config = dict(
    num_hidden_layers=16,
    vocab_size=8192,
    positions='rope',
    rope_theta=10000.0,
    parallel_block=False,
    init_std_o=0.0,
    optimizer='adamw',
    beta2=0.99,
    weight_decay=0.097,
    max_grad_norm=0.5,
    warmup_steps=281,
    batch_tokens=65536,
    max_seq_len=256,
    max_steps=6341,
)
MLP neurons of a small language model. Each row is named by its layer, matrix (gate and up: input weights; down: output weights) and neuron, and shows model dimensions 16-143. Each number is 128 + 24 x the weight over its row's rms, rounded and kept within 0 to 255. Numbers have three digits each. A neuron's up and down rows have the sign that makes its largest values positive.
After each neuron's rows, "fires on" lists the tokens most often at its 100 highest values on Wikipedia text that the model never trained on. A number after a token or word is its count.

L8.gate363:095111097116164103168122123166123121184129115149149111085143120124174115106112154128151127117126098107120112136147120124142114135099117120085117152157073131074150106092137099145143138182160115121121112128077069174146181119144124108105154130171120152123128159150128122127124168149103109132117152138161105152104126111124111103139096123116151112150123096138095142121151145161145139150087
L8.up363:152080139141097138128132126142119119134225155143067086132128132130159111151093167115130133151113124120142147146131120150104108085122147112134135131097129164119114085154100141134128150138116132115142153135102109185141126147161145087125126127129104192096120094139091129111125063143135140127083130146115139101120118148148127169136112116132138127180088136138109150113135116112120160116107
L8.down363:094108115070152146122140162073125132137103130145107139122105149128161106104104122173179139131138123100105131120139111199089119187089121104107139159128106128122143080100127117138190140091140139142119153116117138120140125105150125135128148118157138122111124107149117123094093124138171119104129131129120138077130120101131166108111099143111133118109135128105072132138101172141163154154102
fires on: "ij" 20, "pl" 8, "all" 6, "s" 6, "enc" 5, " League" 5

L7.gate48:120137102152138139125086078104142123126118123155091095140184152116112148118110121180133098145141144088145030143142104168087127151137146114129161145141121149093139087139135133096154135146155141147145099130121136128123139173130112126108150145119150127140140083132133106122087135124136084142140119168146124152136109132095112148145140072116092109136101129115146127163147118152109101146110
L7.up48:160141133182200146156117092118137122133137094159139116191166120102136110153101121156102092135116101142148106124141101117128156118107110113160164108108140133147103141083132143124139177139149154132126133139107128129156130102129156105107165124121075148156104168116174105119138116155155117126128139181143183149114075127125158142152127121131134124147082136092140159120110100147132130155117
L7.down48:121107105150141127131102110117174149132155146107127118158155158171114162099116146090148115125147148125127127099125109112108124116107168081121116141139133147123095088144101123120134121154157107124122142113145111147081125157130115099144120162118156101144151115132128180133112104132135084115111105096102138092151179165112140126136101113084155136118137118102135073151140136120103161121096
fires on: "/" 47, "-" 8, "is" 6, "'" 5, " '" 5, "ig" 4

L11.gate60:140130064096121113132080098117104093138155144136094091153138161118132133104151138119121162155151117134114152156148126118077114124129118152120152156136104141110119126139123159126142154109157160124123109094119111161171147158169136095161127116158130150160139113131137088134130164093136117153143098161128141152136083078135091107168076160093173145115119124111144139163126144121161137139149
L11.up60:125136128161128115160111094104102137163160093085063117143153167110143095102165088137133133160103135106179162156154116131125124152154151157163126123152088159125177144121102138140104150099099136117151124121103129141148172119153147132145109127189139158120131103076153086099122153121136127132151145145118168140112087140137130154124105121106160108093132131135092129166099159144129105150081
L11.down60:165136075154130129134137107109131134144145143097098136141107150095154121115162163132140134082154174130173129134124140102130144160131136148148169159095137153121146104138122146139136101178097116129124104139123078103041165167140130159108157140168126091133140141121165141082112128099141147125155157163099131123121136123128110137108097119093133154136099135125122130102115154107123138117153
fires on: ":" 47, "°" 23, "′" 19, " of" 4

L12.gate320:208113126123111165169114150116113153121130141135101094127174102112143110112161108127082157172133148117139103140148098095113143103163168110151095133116145150127131131116135124121119120147092150131110108125100075137168139108151137187114150118102116137132116110114109113145156138106162094154108089163124154158118116114102107159171138152107145110115155125156113142142184122142129098084124
L12.up320:138101111159137136154134105112122166114147157144112095127156117120125078136146126139164180133149146157168150112110112060128146165165137116155127109136142146143141114087148144103117094117075124159133135143101112117123127134145136140085140111127145155132132088110093102124127125156136126117130083110099107137124140117102136147129094081088155121120152145178137104092158152119159127163092
L12.down320:147121091117120128144157134137095121152134104101151112152132139091174127165127091088144115126147161117152137081128117112125122132185139145117148141145128128134077112110161142159069120112111148138136158145143124132093135134101086114196144120128151128123143140142113140128137098164139142142139131107113149165104118101135117109150091108137174111160137123153183118107112139123099136070150
fires on: "." 45, " Al" 17, ":" 13

L3.gate208:146183163131097124117153190154126137099084107174110172124120137109133157145160114108095121145106126116104079135122138143133121144143128138113129091132114136130144125097163127095140118116154132134116103100129164097144118112143125131115124120130155123097110091183098148129101149104167152125168132111080118142071081133144119117122134113127116123147167133105097137113179147095148117126110
L3.up208:089113146130122125128126073103083113116100155145128084139144121110154097139092158089149144122135148126117089134128165119119082129104136081107116092116120127129078155124118159093149125146125132103088126127062118141133154103131101107096154129155135176152131083120130134140129119160150146142110117167151137079125125155141129161110153162127177133132102175135107136158151103111154112107121
L3.down208:086145123121148084125129152111142105067131121165131106111084143158134132133123134093132169133129149128127093142110118156141140142102128116073167131157119109124117144113130135053147136125107151149129121110116114128141155110155132157090173112141152127117110096123115131088119093125124127164126130127134128141107134133160150078132112154097157136116139144129138172159135123084165124124098
fires on: ")" 63, "W" 8, "E" 6, " place" 6, " information" 4, "1" 4

L12.gate506:093096116148127137134122118189121150148126119153135110113165163120139099101155099113121135123119133141108143145141101117155133085169141115151131131147102145139135123113126139148134113096135162098140114101145065139123112125103112130068167138176134132140118108141146139115086170103098144110096133139119139130115130127100146126100155083125159115150076115117093158091148151135138124100149
L12.up506:132133104104081133102121118127096147134116151141133083194160138124110135114165128141092124141140128131141145140178099140143107098135107138103136128102132177141128099161106123172097148090130112103103112101106064152143115107128142105071142128170133152147129131143107137148115143145096118149092127135129144117102175163091177119118109115105175156126139090107082154073130127119168103115114
L12.down506:111143147105137154158106136145121124130115112130128099120107138135134139095126125126109137112111107103137152107124138100205138157163137107138107155134120133133139122074105137137156141142163134134114140142149124132034129143124167102084141214151114113165139144078077142129154165128072172127151119110085120152124133146139088128130121138126122097138144097096140137133142147127136110105138
fires on: " |" 41, " t" 23, ":" 12, "." 11, " T" 5

L3.gate371:154122102101132105124129148111122107114122123165154096105166148137127146181148104135120131150105136119105107130152110172152099115099162093154127119160153151107094119119126119136179134108170121104121152123180157112170082115139107095100146130120116122140114128124096118181164106108098132088166099147123111180112129106114108138082174140129134135145121103147117166104114167095166155178117
L3.up371:120083125168176108144158092175127110150148130122154133118098160086163146134135152134118127172118152146142074168137115112158091136151135131131111118154123076110147135127146143075088118106117107144149145162103096150098126128143146132154150126113131143140107108126177132098128161138138138091113130138109102115134142071177105162094114113115103109098135126122115125095087161124135149130127
L3.down371:126128077072138100164107120207136125139121123144105084113157168128166136128116125097113122146076137114130119095117129163139107107156130137157163135133146148146146085136148168088154107086081105091083131126131092136172092110117106091148136104113137139096147132154104160113118156165146129136116158120136147117124152101160143109125127141132123092120145113091101163116125126118154140092097
fires on: "t" 59, "s" 26, "ts" 10

L3.gate65:081141098148098102159096131139106090136116142121118121064106139128172142176130134124132095176152135154132162156113113135108102100096148151132141160119110131168134116154100130096112168092127120139123130148099134108133144152127113162100113123152136080134146165121147121093090143107139106136143153127124107114101116144088135167112125097108147109135081136137131092119119172075127105105110
L3.up65:123129131142085149144073094132154112163082125123084128103155094105129134120115095096120121133159143114143151176102145138099126143138114136124131110150112113149145112189101132123097126118094121122080111146103143110156120128161130117121147142191163098127149144118168153108086148110176105131135131130163159100119092142084101159154147123161153133112135117097146109138143139109148113133134
L3.down65:104127192113156117089152120149144115128137122106150099120110151112157160145105146160157129112137135137113135116122131135123088127126106118120123121074114128106140149146151140147147100119164177129169147099149166142034121091160091137163126107137111138170126086117143078094146125134105114119127123132124160137159140138138108152108140133103083132157118095117111137144136087123128155087132
fires on: "ing" 31, "s" 13, "es" 9, " of" 9, "al" 6

L2.gate331:179165112145129125088099098135098121127097155157054140142138129135125127155120137215109124127146147159089153142130132151140157157147134130118114142175080135146122116168144130105143159128139117150142118116111128141142124142163135090124116176099133122144119136138110117105135078181092139119151122148126119158178152122144125124111141150125114157139141142141106131139141143130118129115107
L2.up331:116122134144136135174157093127108140129141134121112109141093098100136106152170120134072148120115121107141136140115123108144121146122168118120118126203102108113114164164161098145137119139157136111116109151112142172134162103130131106149146115128116146102135145123111124144129070134122126119098103141117134094134100108138139160102126097143112118087150084107123138137160159155104087129129
L2.down331:134111099134110121159142105150124137116207139101086137162131082106091069107164126143123103125119122124151116116145155122130149122069123118111133147145136128117146143116110084124149158178136090134160109166110134114049144145121144121134105126141098140114105105136095175141132127129123133146126136127123188107104139133137119153065111096118076153119157099127117122158139157113129128127138
fires on: "i" 61, "ae" 7, " i" 6, " $\\" 6, " Di" 4

L3.gate68:094115136134110101127108113125129120082123178149117135108122161133144091127120141182147077106122142138119180080144163095134118123187110148097151113140099151106113151118119091137130151150108125116160115155083162129156166131150152138130120125133139139126090139139145103143166152089129129081157147155129153151117106094121135100163153143096127078142139157111115152098118148102105120152095
L3.up68:132129129110134099161151104143145087137133156101166116090134142091119114164082113140106091142119096155132152121112136104153119120155139135134148084130155145120132109087137078150127079125167119146119106161096158177136135136159116172141080139172144128158071145158126153131175162106131127123099126169122137153138086113123121117135093108161116131111122139143147137107102157150132133186125
L3.down68:139113113125097111132126099148113137112155139097120120081109100111141076114163144137149099130156163132150119121141120116119100140112125121116114113145171164101143147087125108104149147164104119135109119124119143189002125150176128162099143161153127126114106094175123119099145148086138088104132184122138148152145181170118102133124134156127101169142148159132134098124131133135155163179115
fires on: " of" 35, " to" 20, " from" 18, "born" 13, " born" 6, "til" 4

L4.gate409:148113113131134144153128181147126112092130107117128143116145119122181120114141126118131120124132128181119128077135182144140149124135126130140144107137118119101127109123089107111095117165109131122177171159124109144136121116114112153099116132168099142136099102098141133126124112167151108102164129109149185094094141124154118157174170167096170068109143135119148116129121190130119112164106
L4.up409:122152129149154112115127153147080089132103132122079119127123128107144113129102087176125114124143151119151137112146128093144129151122123129115146118151126107172171183084127090092112132135118113135136112167106093110115123193117154172130164127133160131174134138156161171123162150123128120101137143118181086103163096157093136162141118115151126104139131140088161136117149147147111119104147
L4.down409:128150121133141140095184135133073119150117158125159132096129127108168080144109134117151101072177163157135111123137145148148155087086134124108122096177125117094162182171157152125118132152142105160131141128128080114075117132116154126155134165101131135124132111152130155123142100077127174105149176104116129155122111187131121116153139124139129107140130098108113158125108129136157126138146
fires on: " and" 44, " to" 22, " of" 19, "il" 4

L10.gate46:100147081152137132129111094146124139140164120119139112102109147124093134087077127140131124123142137124127154102126116133130165158131162069130127146147142146131153102089134121128086101137148141128110142105106109190136183112138094151060130139131157110168126113111125126128119138103100138112121086150105108177156131182083111142112139148145119096183172143133133146126148163137110105130137
L10.up46:161129104118078125171094067146133104098101140158161182082163133109135135115124140112143163093152117109135128173119160168101112137147133136131134108150134141130114129045123130111117092089154126185114167081140127103119118114116128115101182117137137134105132124140124140132112188112100150147132122101121130161094128129103132138137089095144104098141163161158100124126120119118148125122153
L10.down46:132118164122103080126200138154121121084095124133127141107134122119158148128130135103127127130101104119134135174099163144083113162129102141121140116132098157119130149112152140113113138110179096094113113104139147092115108093069121134147084146096119138091125113130118144166138102117141151108170114121129108153120142144161181191097096113141154180143127094101086135137153120151131142127118
fires on: " July" 14, " November" 13, " September" 9, " February" 8, " May" 8, " January" 7

L2.gate19:139161146078123147132061113140127121164124116117133125097130162131128162145175134138119143160150079089116137095144098089107117126145137100098100099135115119190119114141126120094151138130130125115139117124130127131131125058154125096121119146109188145103162151148095157125160163099115117158118117092115112146087130124123116110101150169120152129169120097128130167093185132128145145149141
L2.up19:115122130071120153127137127140138145130108160153103077152149101159123139118166092134139112119091130137135138141117155123089066099135145142126079123106130169141142101123098138120143134115087160128139120107169080132128139121181156144119127149128103121101109105094137139126136126114111138151100151125121146126126099156093118105137120150126138104129089154119170129142116132135080142044142
L2.down19:137143103151129153152146128115162112124135081126097137151106104129132106110134126119136166118143143113148130141140150126099169130144124129090168124117136139163137150139111112125122126119138098160144120150102147145000105109117113126155138108143137158172135141088144074077089147174149122113124146116152129148133149132120148149117161128107117139141097145091154133148117118143140111145126
fires on: "-" 82, " •" 8, ":" 8

L3.gate478:135109132166135084124139116150121105115121150150104084082167106114160101118128126124122115134104130136162115160144106141109111136107123111145114099127101191102166124110089118110161123109153092116133168139124140147126126075151073124075128137130125145153143140127106131124109108127153130114144154167105145106111141113124064160114139160128119134155152110131084129135139187084150139162126
L3.up478:118081100156089146197090138139171101142118150119109096134096133106128162118119118072114159082127150158128113163125144156111158100123114129139151154130083107140127125117126134113115139110104132133095090093082135132143083125153137127121145157177110157104149089131134140094078096124144123101142161143145162083143114134110096150125161150112184144125135103155131136104106130090108086121126
L3.down478:131140121159155130138143147115148060097114123136115111158123091134160146150111143114121156146144115138123075110133146151084125139124130154117163176150123115118122122147137137111184115120086131109105105134097160056089146129151126145176154148133139154124094089115118152119133159147148147154105139056123106123097123149160129114108135160134147135093158142145095126136135133141143185095125
fires on: "s" 51, ":" 25, ")" 21

L12.gate414:133119128147117133121152130154146148141134102132141151120174131132117132071142137112069138135129114115136145145139106117128103112120097108109167136128162107171121148174150100125129113108128112140177106134174075137139168113108168139114121149113113119142139143149114105095108156106192157095159119167123093141151096135164157113109175089077155115149155133115123153091112139105150100108132
L12.up414:133073116141101163126151141156177101113129130109133166116115136147125088133110084088121123110087095134087137133139098120121091123098110109179113090106154147121148119150133155101122131131110095117112054145124123138128118103116107148124087133128175141167142131106145131154083142081130129129106135141172141165132132121146142133116158138132162107110087135082083133104119137138129085099130
L12.down414:123131163121145161190117135144112145115136102142127131129116147061153133103128103149133107097174119140182125134136153097151127107101091151095118164104103128123142163170133120176183127158145139091153140146154097139066126132128147116099152134166108136122111118133122166122123127136154139168122128131126160132128108118172124153100156128131169144140158081079145134131084088108144134162089
fires on: " |" 22, "-" 14, "|" 11, " head" 5, " end" 4

L11.gate312:106115088087161133140089103149127133099119113145088131157114092110126139098111102150114124164138113137119153075178151140107127138163152116153131112142137119114126080120165113130086170119158156098122106114153147135151109067092140166134131122121106129145112072123107127124144158141071124105106100163132142145121107121124175131105196097100144112111129123127083172114113124128136136107142
L11.up312:122095108118166128118106110109092150099137130133112148116099099125132118116095152160099095130159104170142125120180112096152123120146116146132156156121109128120128060148106113157102154166151110130104139150162169111113148143120142122126130140136118175143138069154099118090107146138099115126127136180095120141124106137161128114134170129145124120155132122065113143104100110141161145113126
L11.down312:113109154144129151080124127144097144123153106148140101146104162129147160138134150131123114129122133153102115126137130109136115150106100166147118154113108148080142154116085171124136144108099162091140135117128143106092153128092108137121162115122108193152159138118102129107104144146112146138125160190115130126150181126159099153176127141155094134138127117110158115116149100143084110122092
fires on: " and" 36, "\n" 8, " if" 7, " when" 5, "here" 4, " How" 4

L4.gate402:145142133107114094098094100117123148078167134165129117096188164107138128138058148102105181136137148126132128130127145148097132133106122149081113109153137146100137134174139116127167136092141109132110113175104094150150150171139148132108153118123089148120140155143122102119136170180142082151194111135155117141141130112139152159123140130109161080148133098078113131132136135163137152168133
L4.up402:112114097145084104091143092100146118072117143136156123123116150124154150157104177158164176139163124141152112155150136136132118147110076092100126139149113114152122137124155179154145126124104120089129126099111080105120143157108127097154125109109112147113110121126088138132137128096090112160136114128148111118157132165123164091137092128122115103154092131141141158126083119123152128158122
L4.down402:120141131132138119104145115128115088116135121155153085100128098085127103119100147119110154101141139087113130130114143104109140096152116136117168146120167122120136121107140158146111127115126135113117140102082095080078130170073112148117170078113098129149112101156145084139123134143117097122147157170098112116130136096157137154134111190150148148161119147171143165128037105115140109145107
fires on: "==" 56, " ==" 23, "===" 11, " ===" 10

L8.gate314:146136133128121099134123148112139090130166128207095162138115136101136128111137145106103136143088103089123099138124125110152111093117112122107120089144106157121131123182125117113101123085173116121119133112097126146155120123165142134111140094081114124079100091151126107145123130185143132107154047142103106106124151121097114114125119115117172138139117127119139163099100136092133140120130
L8.up314:111113144148130152110110143138049078126115124156112170142109138133100079143103157134116119158104123119097105091090096118145138153126125153083128117098097136120150097135103121125148096096125131109105133081122153098113144140124152154123116158118141112082149143125102124124132138133106135128137100117101108170085143133134157108153118111156123132176110147093168126124079123089105111101115
L8.down314:113138143143115134109189127116127109143144141140107141126126147125136117128103190155145127138115136118140083138102131142160127141136160128121106094115108108126154104135133119149148113124099116108157128116130128127009108138094110120120131124154139161084150139129096130084093098145096117156120087083114126148094115135127114094152082152095139147172086128093080120116131167153121142143136
fires on: " a" 65, "a" 13, " =" 7, " information" 4

L9.gate105:177132121116118112160132085145168148132138127122144115134130091114117130096118116161103140121100172141161105124136167119137145162125146089092107122115128162089186101132120140137095145127102110121149081120134133190145140100146123102082074139152116151140106122060132121110114150109138125136116123154122120160126162119108176144162140102136127091168128165165118125111084144133162109125104
L9.up105:173144092119168166100105104150109141134126092099116098176132111120108106083152106134087185130136170137149158117130126102082130165139146163132134080141099134137168093146136113150152176125074150143141130164110113143130160104179129126122142119135102115148102195152096109122126142169162095146133132151112116139139129134102116132112135112107158112149132104132116129121102131159127133124104
L9.down105:148111119103138155130166169190133126145119090142128109131128082141145121122081062114133135125128131151165104111111126108082159140138155145111151106147114132106126127138140148141097099130175127105133117107131113156106168120164107132118170161134115154119134150146120150119119185134136093118115129146123134125069124143106154078118162152141109098172150116103124118079122120141131086126148
fires on: "." 47, " named" 11, " called" 10, " at" 8, " to" 4

L2.gate285:100117092129129117151136142095156149140115113107094141135105096119152152084178154122162135126081134142132135131101113133144105145164143119124141150170119133122148147139129135117150081123154120091179102139128136134113139144107118115100116128125131123122080124100115168137103092119134168138117174096108161104088118111145145141139101114114100126090182109120164135129134144120131063201094
L2.up285:119161121154173148099085140131119138123145109170122123111155140166125102114118167131124143128180165132107179138162097153101135102155125120143077163147139107154141111147108127152146148161108111095127165134149103081158141137139087153091179147117190145140125124136112075121143098096114126156180122127142165175119148144100117110147112146102155174133102151082080166147133124168137125125128
L2.down285:107140117121148132095115133118122159167164184154101092123071153121108108152147121098123131108120138119131116124153114126189160099150100093163171185087153133116135109104125122102112129148146150097154111165134141133100120105107140171156134131142096103159123157132109167124151121140114122103096134130102116128135116108097140164109102098124160137142156132155172089128131153124090133097127
fires on: " round" 19, "," 14, " votes" 11, " yards" 7, " Cup" 6, " Army" 5

L11.gate355:139086174133137136130152140154169131100128118161140102146139146116102148115135148143127154138158124132126150153153134103156103085130124098157127140114147156128107106124124119172138137087167096141146115096112113114113141116109092158095154105121121139126147130132121129108079162127108111127134131147088106060134125117116148122138169139074160086163095152127126124098141112084116121115103
L11.up355:152109128120142119111140176143080133126140161137118109144139085133135166109069086134160143145097121117079109135105110111106149108124135126173081118113124143124173141131145123157144158135110134116146098156115154115134113112160156131125164138108152177139137137114108160119135167151126116135064139142118140164150140122166146125172133128093137119141169116137190133094123172143150083098129
L11.down355:140095193129115128122115125111122131142122114112133129144116126119107141145137142153128100075139123175146129140184086141197112105114094130127139112114130138114121131153130075132098102107168137110112111106176079147079114127111101131131151142154153134130167105117133169149128145145092132150102157181134125116084153123173116112136184116124141136113140143082153103120119110089159152115144
fires on: " |" 55, "\n" 17, "-" 4

L12.gate232:142081095150116134179110127142105141103137124125176122107157111179164096080111114119109159161092153113141106108125079142109120121121145145165095112128144096153134118186131110109117113101129134116103085141122133138136140140140126117166141152124096129135103143146112114143115133138130128108154139149113134127140137119110095165159122120115090125176093117093117149108146091131146099106090
L12.up232:119132184147170156098099139117066132099116153118098143101148129114108105153136107126136159138131140147126115104157132092148162119102112079097124133169140148111144096142115096115101169161091104132156118135144141116139140108119152131129131164111108135176116142114106117131145164099107114136129129165138161173155105072159123151123145178145143095102140123073122118106162122125145125156131
L12.down232:138118210137076135133119133144091147135108134091142165147156143155186144112120136111162146128127122132113063108132062141155117128137134152126123130181117123114152150109142103120098104111118132116098132102137157142101143057150117086149117131105124129113102108153133101131102151129118145161171116145137125121107141094118105156165144146174119120115098137122119160115176138122133110127162
fires on: "\n" 66, " He" 10, " said" 8

L4.gate205:124103114165144155100174083120162099169102101158134191133120142117130093108134138162134167138102092100131116142129118116147119163147097138104150107142151141133144135139139156126106104090122121141149094167110130138147138113096122123119120120128074113119127145096149090144123152133164128161091101144148113141126115103146119151153102128117113078157109159112096169125088154160108057142122
L4.up205:136139146158155144104134132129111123150072084148121139121118115119137095112141142146130174098116125128139127141080091111137150119112129117106183147149133145142146129163163133140125162163148143150145147155107156115139135144110127176154120119151098124124153142098145088097153124127169157151118124145083166147123089147123115171145154091099082098117126176132133146137108113127104076164135
L4.down205:102136106130113148121123135104107120121142140140149072135123178136128130133128144120137100152147136128149140101127154093113163104095090101115093113081164129130140102135115091103120117114160100148130156130085116102034100114155108103114143121119123066117139143109139112128102114155125104154152142103159154106145183096116113165132168175125165148152146166126124104135134074099153144142129
fires on: "'" 62, "," 16

L11.gate185:134151151130115104143161125134104102082075137134143119135105081122169118110095130144139142142118133102089138166154166169125157145133128152165115099127123107160124116137180153142123168134073148134152162099159143129133089094125117127112125141123119097129109111108123127133091113178145069102088108094146138121099162151144132146158144094132139134151097113118141137149170114145124088119118
L11.up185:122129100123150107127062141202098160107161173108119161115121135100162165168105151112129132144131100150124120134183111137148131145118128130101130133114140114124135140133128149113112155109081108128140144120151113156150151090092105148172143083172136098136141091126124128135136119148137141120127127162156139150130093152106108161184145085132134111137111098138098134087139131136148140167188
L11.down185:100119177095149111153139149129154122114141126085137158147130080166152099118118142126106125137117139125078126141170097132129169115129141158119149140152108139147095129133142113117116111124111126109116166119145120121057128111118152127123090114148118104148105148167092163134121120147122166129124161130145158087096130200122103186130163126124109167066090105101129149166137130115119093158122
fires on: " as" 21, " He" 16, " and" 15, " was" 10, " is" 8, " who" 6

L11.gate232:158141140122134100141132085140150119138134111133178115135154131145171141114152169162127137158114075134108073106120169153148110094121106109092100123117186163165134120120148118114141157076145132116147164139147097138133149134145122135094147128124102110127095134133146128131115167118143125149168102101144084154148121118092123111098124114086161124158112153113109140097139142105140112163137
L11.up232:122130085090147132114118108128162118155180153159143095118150095118106109133110099117128144133138167157118131131131121117160118108118112095099120123083158112136124086128118136147116112121104130129141104122176103132146155125124093091111141128123141143130137087126140145101125167080121123168104106112120129165120161116125151073115163131134142117115116136177124108089092179126154126098145
L11.down232:109141162113171110131158118117136143130140108147171127108094127112119132124124134106164151130115155133143138112120102146162123196136114165132144136132138130152142121096138116140111110119148140125154124151113119139000128115167107124147185153194104100160110148151101217126141139130138124102117123116136096121111115138130098122138151144131137146086096138112134119091155197123203118121140
fires on: " |" 31, "-" 17, ":" 15, "\":" 5, "uz" 4, " t" 4

L2.gate192:171095133142133123112159107124112121096129129124137147173127125062148136110153146175098113139108144096144132074110109177144139138087140129126128150139103141089077131125155088134142120088101120135101102146103094110147133150145158132149147126093111144099129128174148120117116120137117097087140118175134132113119124113136138149151140093139124094113143133103125136132121134128114106129089
L2.up192:139114134185143137092130085100118101147129138174162176170126134096114139128126155153134072119113183105116109111107098128146146127092091104133144156112100143090104105129165111122172137113088129151090134145106116086109150141189181109128153137107100111101122138173133117138135143103120125137176134177118148133132127131129135111147115127192105122102149138135133109136132132136110106148111
L2.down192:119151139132131122118155121142164143141113142113155112143099137147080123157116136115119160129129141090136121154111119112126125110140114083102117147113107135131144136124134146111119166133141124143127123146122150141000150173126111160134165118115136112104116117114136097108114124120117124135147148142126137123144107182126078124126089141138154152133106159141111084131121180130101156133123
fires on: " one" 64, " to" 12, " every" 10, "==" 6, " ==" 5

L11.gate350:080099125142102108124102116145086171116131105104108117134160105137144198160082116149121103121096123113151162113168113140093133102137155129137102129141147121111127119133151113174115121135123179150129107102132157128150184136133124129111128090074121147141119167129131084113119133128146078136164130119144169135179108142153128159143121162125136098123126125120144138131132107156121130070109
L11.up350:123085100129174112154122157157102133107179130150112128159143142126140182149090110124129132138162126092142093088143125118140126121103110169074125138179116154127127140147100102128167145133098140102114128118145073102141111135138177181133157133131145151155159139141127090119137155116124105156132128122138122128150133079131144148118115149104094107124137138144136158085128146147139132089162
L11.down350:115125124144128129118096187140116128096115166093115127126136136134164141177076088131094143156118090122105097111138123141168161149136185126119110142143095116116148106126121130140079092118116133117117141125145159115086120131160142142134099110090150137174132124139102077127117168122137115139149140110137132157130181133143099139119076113113135132133130133110117117148142100120174131133108
fires on: "\n" 100

L4.gate172:141120139141146164103122163146150124115104160123108108146109131097139104157095155115100152153127114102126115132164124130106093141134106144109129116150140122124136098146152112162127126170087088121146127141148141153134103137104088146115123135133103094149084153129104121161092178146145099068106120128090128123128120075091102075161100119124116060170152088132146165079150118124147135136082
L4.up172:122115135115134148164096148127085113126072160115124176091177150114166145119131113136128175095085101131121091130089107124100139103123123141131164134169162144080089132124094105105121171120133132099140130174122121110138144139118085152149102146151129107116141109101119146134150143126122104113131115139139186121146110108153141156140138143129141123144080128147115115121117147089127152121130
L4.down172:115109184143107109153111123121119120148121163131152137160130147114109141153151147117108097130161149150126072113116134098117105143137156117108155124137140114153150158136119141104095138083155130162173131151126148123085088162157098094109159066139151100120113123150179097125113152195142076104140155142175124134099131163125117121115140127067116109120132110165137109140099115097116134135125
fires on: "s" 19, "ly" 12, "ing" 10, "le" 7, "ary" 5, "ant" 5

L3.gate329:138170133109154119180197117128096140117109130124114102127115122181114117099116126125130158173141143098089121126107123157084132136131131162107130141184131113106137146109124089119163134129128150109125129102144111121102148124142095101105158081117113077140114158123120090159146108109120108076161120160147104139138100137123129108090130154134114157165128091112166144142162128119164157143128
L3.up329:122140133117101106112148124110143160150141138135126128109104119137162136142078137102133162132126073169144066161112118167102134106114095139141154090135147130125146193136109120125127142087143075118135120141123086137132131149159111132143063126096166126132165127145159123144132137092151135149084125132101134124169124157145117122101134113151133155155091143110115110139125116108121139145094
L3.down329:145121120149075141147089144139137116084162126116159153142117171086106136157157138181143066129139096138129110096144147139192088161138108151099163098104095128146129141118124142160143148123124119117141073109127111128075126150143128109099110106114131135134116131169162104112140128153102154103096122144127128126154117098115147141162130106129118096124160147130071136141138126113126097101116
fires on: "ant" 23, " at" 14, "s" 7, "iting" 6, "ing" 6

L2.gate500:177163084150109141110142121126132122167137114142097113142159133108163086122133137149122163119125153144127146176175110149102119151140113110112082144164101134150113090116114112131151140181105153184143153125136102152143157093156170082147136149123096157138111162121096116115119172161125085125148102131108128115143110150144123149130124127126143125134137157139132115139137087084113120144139
L2.up500:162088112158106162120184089153103136129186128092146132160142096099176101130112098132118154117089123146133131155128109166087126128119154116141138135162123153116125104115160115168151129146145117153143143139149114161112115143127143126161114104120102150127128173105121108150103128138146109134137113119127121105119084155178163153060100101142119098109117147139119133162139093134110115178159
L2.down500:176088124168119129151112081145113153131182125128116112155163121117114073144126162131154107117086131139165141106162128111154099123083150129111071148128116143121141132143173102140132140138089127118135151112104131121115126124137145109161103126111131180094125129123105190121126145115163139161145156129117164124126110148157115183101076120131099147140150099127117108157166136142102114145166
fires on: "i" 100

L10.gate161:143179139111131148155125117156160142108162103130094113122099156109112155089141141152118134128146116069113126074122169107122130143111092132108149094122129137166145120167150132125104122087105169127168143161137135146133126112123104102125092104116123190088134172117130110135114141129137143150125144110185146147103139118105176107133133128141127065150105154118091129107109121129069128149079
L10.up161:099114133131104124124137126144164088167150135164133178102109166156118149117152137165087136121132130126132122089147091137136180166093143172113134098105104129125135122132186142150151079067141140121120086104116110143108175161121142123126129124090141148133102106140132142109139130126085136114121141117163153121099116146114138119156122148141130113119118185138127105120120134128093114123079
L10.down161:133124127111169123060138118116147123144099140126149163114081125138125124117146148133122120147154150121075095157112103109163129132104156127138084115132103133103117116117124120109123099109095160139131155108147142117027121119114150124154153142107135150094122151157115139092104077136095147127142110094113074129133130135117105069169129139167148147104133131107147133099149148128113093134138
fires on: "A" 30, " a" 17, " A" 12, "a" 7, " large" 6

L8.gate77:110128152138157151111083163114102131086159131138110118131116122100153122114124204112088155137129137136118114115114088140163113104131105086132106162112092092144115180105136139148130123116075104119120133132124131131169155094081130125135138156155135097129110098126128119136124131162130086159159094145119145139130129124153147156127175113133163114134135120131125139119124169098093126113102
L8.up77:115114137167061135149102123138083123115114116127134122155163132107144078089119146123107166095084121114093112142152095147112102141101147135087106159150144133141103150122104139089161134118149124093086120153129113075117108115135145139120136144088087099138130106087147115135073104121122113129118102134145125108148120145149113126150136128100161114108133129126095126106087115153159136122149
L8.down77:107117136147134200124154179092134080167131112124151056108151141104088124140094179133110141104128125096109121111173104135102156127097122113104120124090077168093161133112074136089154138099159134126136118128134142118107143125122155085148140115107132135102130094135122122121154112152093125155152115132145127110146115102149117120174142143086100159135136100128132136129113142148129146136124
fires on: " medal" 14, "g" 12, " is" 12, "ig" 11, "ag" 10, "il" 5